config.yaml
n_layer: 13
d_model: 768
n_head: 9
n_kv_head: 9
head_dim: 64
d_mlp: 3072
vocab_size: 15351
activation: "tanh_gelu"
norm: "layernorm"
norm_place: "pre"
norm_eps: 1e-05
positions: "learned"
qk_norm: false
attn_scale: 0.125
bias: "all"
tie_embeddings: true
parallel_block: false
init: "normal"
init_std_qkv: 0.023
init_std_o: 0.023
init_std_up: 0.023
init_std_down: 0.023
optimizer: "muon_variant"
lr: 0.00153
lr_mult_qkv: 0.7
lr_mult_up: 1.28
beta1: 0.95
lr_head: 0.00411
grad_clip: 0.5
warmup_steps: 200
schedule: "wsd"
decay_fraction: 1.0
decay_shape: "sqrt"
final_lr_fraction: 0.0
batch_tokens: 131072
seq_len: 512
doc_mask: true
z_loss: 0.0001
train_tokens: 769100000
steps: 5868
dataset: "wikipedia_en"
MLP neurons of a small language model. Each row is named by its layer, matrix (up: input weights) and neuron, and shows model dimensions 544-639. Each number is 128 + 32 x the weight over its row's rms, rounded and kept within 0 to 255. Numbers have three digits each.
A block is one neuron, or neurons of one layer that tend to fire together. Before each block is what it responds to, as a language model described it from the Wikipedia text at the highest values.

Description: Words just before a work's subject is named, mostly in reviews and summaries, such as depicting, addressing, depicts, centered on, metaphor of.
L6.up683:093141152164147084076144076050078163120160101147109085132154097147097109117128092207108176152114095145059141114144154123133078139132090124137116176115127083116118126099139147084153080103097173138135083058095076154180174133154035120126106074077079140182086153130172133052160163166099186159
L6.up1547:155146091101083104156150107126101182088153111115152107137138119182095141151147130177162131112064119173096156102111123047122164127151097070102118122069123052091126173117104073159134129178137119103117103135140121105156110124143105156142087145088155139162105157097132083121143081107178136165
L6.up1983:156076103127176106134178115103201145146119096163130125187115130115062095101125131107136108122135223127129116126135111143113113177115133204155134081082136145136106168128097095117125149134073164148164075124152101129161101111107102080114126128136165115146136106120110176134119144130167133107
L6.up2191:169118168185128152158071123078175133084095167138087128149136097114143145149131176073118170142079063140106144113183175148130167097202119142112106136127172120108124101172116124109107137098159104133136114100158092079169140095100203153156165126118101147132116139126124138131104137104176119115
L6.up2273:189141131186115109126158144153123101113130159124092155107092092158108157108084108146113078158170059121206164128132099102089155138162157185133071081065158088139088105114133095134164161181114173141163105084149122152163135135114092162165107163103142142144145072124106120133187112161119144142
L6.up2741:137096161081143135099133116125131162150150143106109113110095128177151099081131066125185108124170112132124105132109086156094052104152110055100141099127125077144080115105169087105144092141132179112152105127163109159136161152095158196097126182129107103196126126104110107155087191143124145088
L6.up2906:154097084149188088098138128096141160143099139103112150147084108150102087140172129145098152109130091167103142161125092151103124132071100057131118114124123145097139141049150099111120065145128206131115115118198131148113097096147087135094161077127116126129135137145169137153141082130184089080
L6.up2917:184124137164079170096176122131156119105116144076137154138090163101101191105125188145108103196120116076104136108159127073157175117129173110116140192134131101105141115154149152133091097165094125117113147082114131155115086075159135149170155088118118148120124085152161080090154107099155158080

Description: Digit pieces in the middle of multi-digit numbers in table cells, mostly vote counts after a thousands comma, such as 94,6|13 and 263,3|13.
L3.up606:088129099146111153096098075178152148186098129136096145159183137178226112149093181120138141085110095174138079125106120094183120143146138086110127084141126110147105133090121202093118119186096084175136095121180113064101104138117144122139077142160131152134149072142113123083136081138145077088
L3.up1733:070154075111128105153169135179122077121119084150158092107129087156163097137174165157147112109156175183146105150084110065137115163046144129151053134107212101143163143113113106120087100140146141103105176184118092105174126140149178116106079102126106154117144141144170070114216105140142129132
L3.up1769:124147070090108067071117106118101055109147144135121096120123150154203153039095175168167046095118101171091089094078120167148097142165173130160072179101120134129119106145119182196112128107159101145117155083120128200110123177163093071137093115135117121166151158118147132149176137134101119106
L3.up1844:095145102113144152119121108121167041118083100084179158097147114120135144097169138147178086086115122154179119105119130132140117171161121136150124183121137083129161169064204097162207137161151135138074153148158122094154135085138101126182114111139126109144107210131091154156211103136125116161

Description: Verbs right after existential "there" (is, are, remained), plus prepositions and conjunctions that lead into a following noun phrase (with, from, on, and).
L8.up42:130115165136117160116153170128131146109186147157134101174126177074107165167132080125125099192162122082098192085084208072133104069144108085158091085134068162106098115118137172176153134129149135150126147093066138130084141148068153094138094096110161133141085050092142148105159059160118129102
L8.up752:147112088151096087090105194109068123128104154106110084155116133075097102106105172140080118114164134124149162105138142176119125148162172120165144100099123080112134108057095103098162169121138108154120124127120103116144182132140138154186164134148102156095104115151145143134127083198124151158

Description: Final tokens of table header cells in sports and election stats tables (RBI, rebounds, Votes, GA), plus closing == of section headings and trailing digits of times.
L8.up1350:121159205099109133161093157106160105141103085164112190074125182129118140128120080132133069089121097117129117069108149153138121167128175072073135160117150141109114119096109105116134152136074100092156105164125105105078109170146134172152155161121143159150146126178198074147073168158161155151
L8.up2133:104133124100121118109124159105146126140099179099083180085173196185137138126162123087096075166107112201178169076088159139114116162119143125139125136114154147136111166110107134154104135106036138182120120143097120106147096140164133160172132121168140106198114137138076147149140105115155114064

Description: Last token of a number in a pipe-delimited wiki table cell, right before the closing bar: vote counts (94,6-13), majorities (6-50), sports stats (+22), chart positions.
L6.up661:108091172058109142113096097143088119151094145125071132119123148158134134144113115110081190143078203130167120142095143155124128103108124092150131124177047101083116151137119119165149098159197167079124148127124163064134112118138056135125118192100092059112174098097086117147094120082183142105
L6.up805:068067118152131086098115117148024108175090153084119127152137111104135172163118099136126133192099160142143139117130130091117124153124170183142102096128126167154131119155145156128075138124101164087119110166132121206111134184121101125131164181108061152136106151085102141177137159126162100086
L6.up987:127123113121096079130137132085178122179138098146122165143093168134113188123187103101083112125131090125085168117115079144096137130180109166155135176111106117187083108136159076166163157089155090113076160128081098185126142175146135172125115076115126095152137103139153106144158057113178132134
L6.up1886:052126170168095153101123106140103089103087140178156127138110080158102134197147185191097074133118128173147191119111137116060139102156132164147181133168131107147084098094145124105111135174177104194132126151127157140090152152110129159099122168128155137150086100183126161131160128084099153119
L6.up2531:101141127124185118134190072164129128171128178120105183116087133078177193096136135104114113135165147109092127125145146126088113144119097124161093191101123159122133135142074118140185100165150103132081140103172107117131129180105181100089153152136142064134099134114132121093187134150092134145
L6.up2733:135071151129174172138187093189162106126121156063091167134103099108122117122125116200121166114156153161124094127090155098153165087060150165148109140125166146130069117158146132084119143085144153163120134057198184146124120054141147144146100158148137042120164105165132090102196141112120144108
L6.up2863:136090036136160096118126136191108158115178091098097109127098153125114075114142126138101128114125151086139128115138159094115136142099117175083147167105194159088134166086138141142105109138134175139145129168142172086189147181127179130095146154110109102208117179129157192169170119177064104111
L6.up2899:097047182117163198099109067186143062117090128148197154110129079112143129107188144181128060132117123141114123146130250053104084143166154188156178166132142164107101104135046134115191108124132130135101133158108144132060107109172094129186098097112176117183174150099149172122121157178087180115

Description: Tokens that end a cell or entry in tables, lists and score records, usually the last digits of numbers before a | or apostrophe (Finlayson 68', 36|7), plus the closing = of article headings.
L8.up382:154107127138184086145101111109106104123155111085129116161156174116089129130080142132094122069089092189103139080078095137098160209128129096074134129139097128098111208106127097157209118101150165084122110079170179098116122106079119133143161159125111086120133105067121087116190113170139132108
L8.up1565:135122096144127122125146176158107121115098113114117166085105168152162105137101084113078130114121126094165173191167183093112075199174167168106111103185088132123131049137074151181144130110130143137097140083129179095095132150184075121194087114142157130155122065161023148112211132140121114112

Description: Column separators (pipes or semicolons) after column names in Wikipedia table header rows, e.g. after GF, Pts, Length, before the dash row.
L3.up126:150170179109117091095131100138094125124107168045120134083134113109141164116125151086118102073098155083088165134107145079109113157116137107124125101147179143160083122070230116123129069191128196139135108092137085190117153139171100155159202113119071111162207161138157161169166118148134147127
L3.up1034:137121147078134085174125126204080145094117103118160104141133172106132137166152074123126081108129107126129146138165130101170093129035152100200095195197144121140166069185107090106155101160128099129148122127142171101097128135143068107146144112147081121144164171088100147085137087142149140136
L3.up1049:122136125111080092142194161110088104130105129162143177131110113119136135175161130057120111106101071078073130133140176129171199202118170121164126130078181076149168103080103128152175117151104165131112069111119147173132107143208077157119167177124160084146120114126122158101152171105108105164
L3.up1407:107139120111093125120122112165146166052122079145113131091173130141052100157071128124125092186075099136096140148119121117148146187102142118125128132152178096132127143196097096108211147128179130138100108116097105150104138151074098115147056161165155120110059107148155101047139100070076148072

Description: Small cell values like 0, 1, 2 in pipe- or semicolon-separated sports tables (league/cup apps and goals); weakly, mid-word fragments like w·w·w, c·om·mercial.
L3.up705:069137118195050101135165109083061144126170104170098128072139121161146081166164171112114150140130152098158115159156154143100126152187140121117113132030180123043166150098163101197156115098123143193104150120173118148072162112154112118125125147082105105074118159117177115098084156129119135133
L3.up1506:142148160143103129134163124104094122125120102210082105119182111137159144170114139115174112140127157061177101124173096159154093159147131059165081133107150178133109135103149166159125118100098146109169131133107092244092151131116136149100121117131150142162156133142092099128065145106081096121
L3.up1868:170112176071158098104146064158152112113151162135090130154087077108124170130134140141080089107144083131099128160115125106154194133094165128160137119101154098101100128100104157124104057153163180086087152088113136121131146143137128131145113129102158089137132106095140107153150107161152109116
L3.up2410:108108153085049113133092095123168052123107126170172173121155150100172118141178154116103115077170172104122106104131115164136076155137118154166149127069090107143130185150128151115147118168061173094137088157118106156114154141158122132110146184114125176100098125161123193124126133129088164132

Description: Final fragments that complete a split word, usually a name or noun, as in ow-l, Tsou, Bayou Teche, Gumbel, flagpole, before punctuation or a table bar.
L8.up615:087104062144135118070142083112151102142096097172082182138086129101117114180131073153141095112139097072185160149130133177126153113101148137108109160164129151142114138080176135068114097103106189130123141098127154140152159137149090128111138118151143131111086102152222084146119215140115064149
L8.up804:130086124171104104139115143102142118128146180085096110098090097145193129139172134119128139112160150130106152155155097146071108094106107101169180092171133132091101113043095148094197125114139206097178186184158091100088142106178097130147099128141146095142128092100069068127155125127143138127

Description: The second word piece of a word split after a leading "t" or "T", as in t-ug-boat, T-arg-et, t-ap-es, and other mid-word pieces.
L6.up495:147090062070145108120158138141090133151112165129090066137140146054140115177213117113130076109120137108231108184169122152138161115141123122086125115152152108093104141089120150083144152112132170120142122089084145122081099134121164113148102141149146074138121093177136117097118152115174090135
L6.up1001:091129168084144129135179166137071141079098155099088116142167076107122091061118164179114109128145100085136098119093071117082109186124103101140102090174135126127197117183087206127115129108124155118104174122148139127119129158130158138103115066085125108125073110168109154088108126197088094096
L6.up1012:078129055104169089156121116169133152094108112113156098125054146107154186119167071158093115092153070143125115067176074137102103089148075145070121157102177077082074140108163162093159132105113108119146126135158087068138158159134144135099156139145126096155115109136094129124189151104183136115
L6.up1369:081112074193167150130103118147111094118156106068138172135097177104125177109134139140117120123183110069113105164147141114169128143153108104111113079128093171070111138170040150110116166163147127101120160178160090094136180125165125143162094102071132079145112083142125172166120141088143107102
L6.up1963:102126080122071110170148139104135075111152092106141095173101157117146152084160113167143126110093086113121127154138132116068082153099132155146072134115148177123153114090102148118114065142198108137141108087156093102178149118141085162103138142144068131171104108155150123178106152113143140144
L6.up2052:137105153126102133108198115074092152069037106150124094078062124069139184138118120126137126141116084076107161121109187180130103104106141154051149083138175084135104153123104175053138078132140142038113138113146144142143150146134084132142120089056129099142133129178115125130107117092132116151
L6.up2467:146095074077116129101186052112145100089156155144093125131146124134160180153160148128129106152127131093142157203164133134130158137144149093168094097125125135089133163195144065126078182180144071114181125095227110131158165120081112156117091104076143137144126100154128103182150129113085063115
L6.up2816:128183094110145070191173134153152136124144160131128093111156150133155125135134170163139139189130132135126081178183102117094112089143077110113135124131137133146150140128115162156173120088125117128144087168167064150069078088172127170115117149121121105111094155144167134158148156101123088136

Description: Column separators and line breaks inside header rows of Wikipedia tables and infobox-style stat lists, such as GA | GD, Votes | %, Apps; Goals.
L6.up346:136117084073184098128147118144116165056126080132147142092111112109110136058106062094104126130105079165134155144152082158142147145112139166125160183140136124152115084137145119160110145104177123132120151178120137161140102164138118110124175096104127094080103147066151121077125107061169130118
L6.up1129:199133071098100149096120104113152176126146085138127135122157104079149189201187122110106115116125122131118122117144144211105100093106150148092081136216169152057103088153111178116123160134145110130181100090091182102115082164096166104189169088113123074157123193160142078131130088135145128159
L6.up1194:119118161117079143161149127110134144130143127111179129144123061086113193141093173110093113061108189132150151182164140095124132124112132121126123121079149183105126156164147116135139128139147089154183107218141115075090137166100063151133130101136236158088152170134160154101097121161078110112
L6.up1197:146129117134094158094202132174138063087107171124173123128118082085141151162168129127098090149140186113110106151109136098122083179119165087123108092179099189113127134211135155134159166089160104123172109080165098175062196157087079112169130113120119121078104098078167208147129080121132158125
L6.up1381:181135103106125126157146185098130120119087099137110152107065161097153138127158056077163105086122127198112050130155184140182093153141081069186124111130142113099093070154197092132061177095153132174118105133133176134117100152101088079120183140166143147086214172093138095124116117087128155095
L6.up1759:185115144110142149109145138168182114193075091107099131121167197087051110116133170184092131079134144205144121094162174093081110116088131146158104122128141159093102129184123147144090092116082126134097125120111141094153165107153063065112089129165137101128179130085180142127105078101113147118
L6.up2157:078169127048123136145123139111052158155103129171134152118135106129093157147117116107160179089135118064116166146161114178056102127163091130138121119181067145108153121132158146126158148129145081149092093158143165141079164152127138114156128187163101180123108127133144142139122142117158146138
L6.up2712:065182176168125146139157117104141185146026147165116127107090097130142190160068179150143208151111087136108125078108165090199108123134103071127099121090154110103098196098133088168148163141123080145125067118134156117134123085139120138102159144108032136089122127204080191144189113141147099072

Description: Words that introduce what something is about, mainly "on" after a noun (essay on, commission on, ideas on), plus concerns, regards, highlights, features; also scattered mid-word pieces such as -ing, -ers and hyphens.
L3.up788:094062131149110150153126153167097141150118164124086142100141068125088170113136186156153091125140081154112113164118163093141140169133111144158068132098136117143137183142095127146150167150039131157116169176142111126130162122172164175144139082106185101127149123092132089135088142106172057114
L3.up2015:150148118132101145169132132135128100186167137135154109129142071131091172097104150143094105129187092071127147184127125174205174133155131167144106060077095120085133138156127160168123091160073091172144162140168101083169132165116130146169136125149171140100156132106131092136111165116145085161
L3.up2319:106103091101134056193143131079125199165207167148134073113131112153150130172091184184095113122130147110113083182176164122173144130137107128081129073132106111130128051130080190151081106169132142137090087176096133127134131126161115157135115091107076152144093115142152130139119143122093085082
L3.up2597:121130157112115105071151121083098160147129123130123155132099094133161135151124189136122088111130134105109169128121151118101088198173113095120158109111134114022142097142057154082120076075084119139141121147121139145057171077150173148140103133175074104141094149129108091075111134125087098136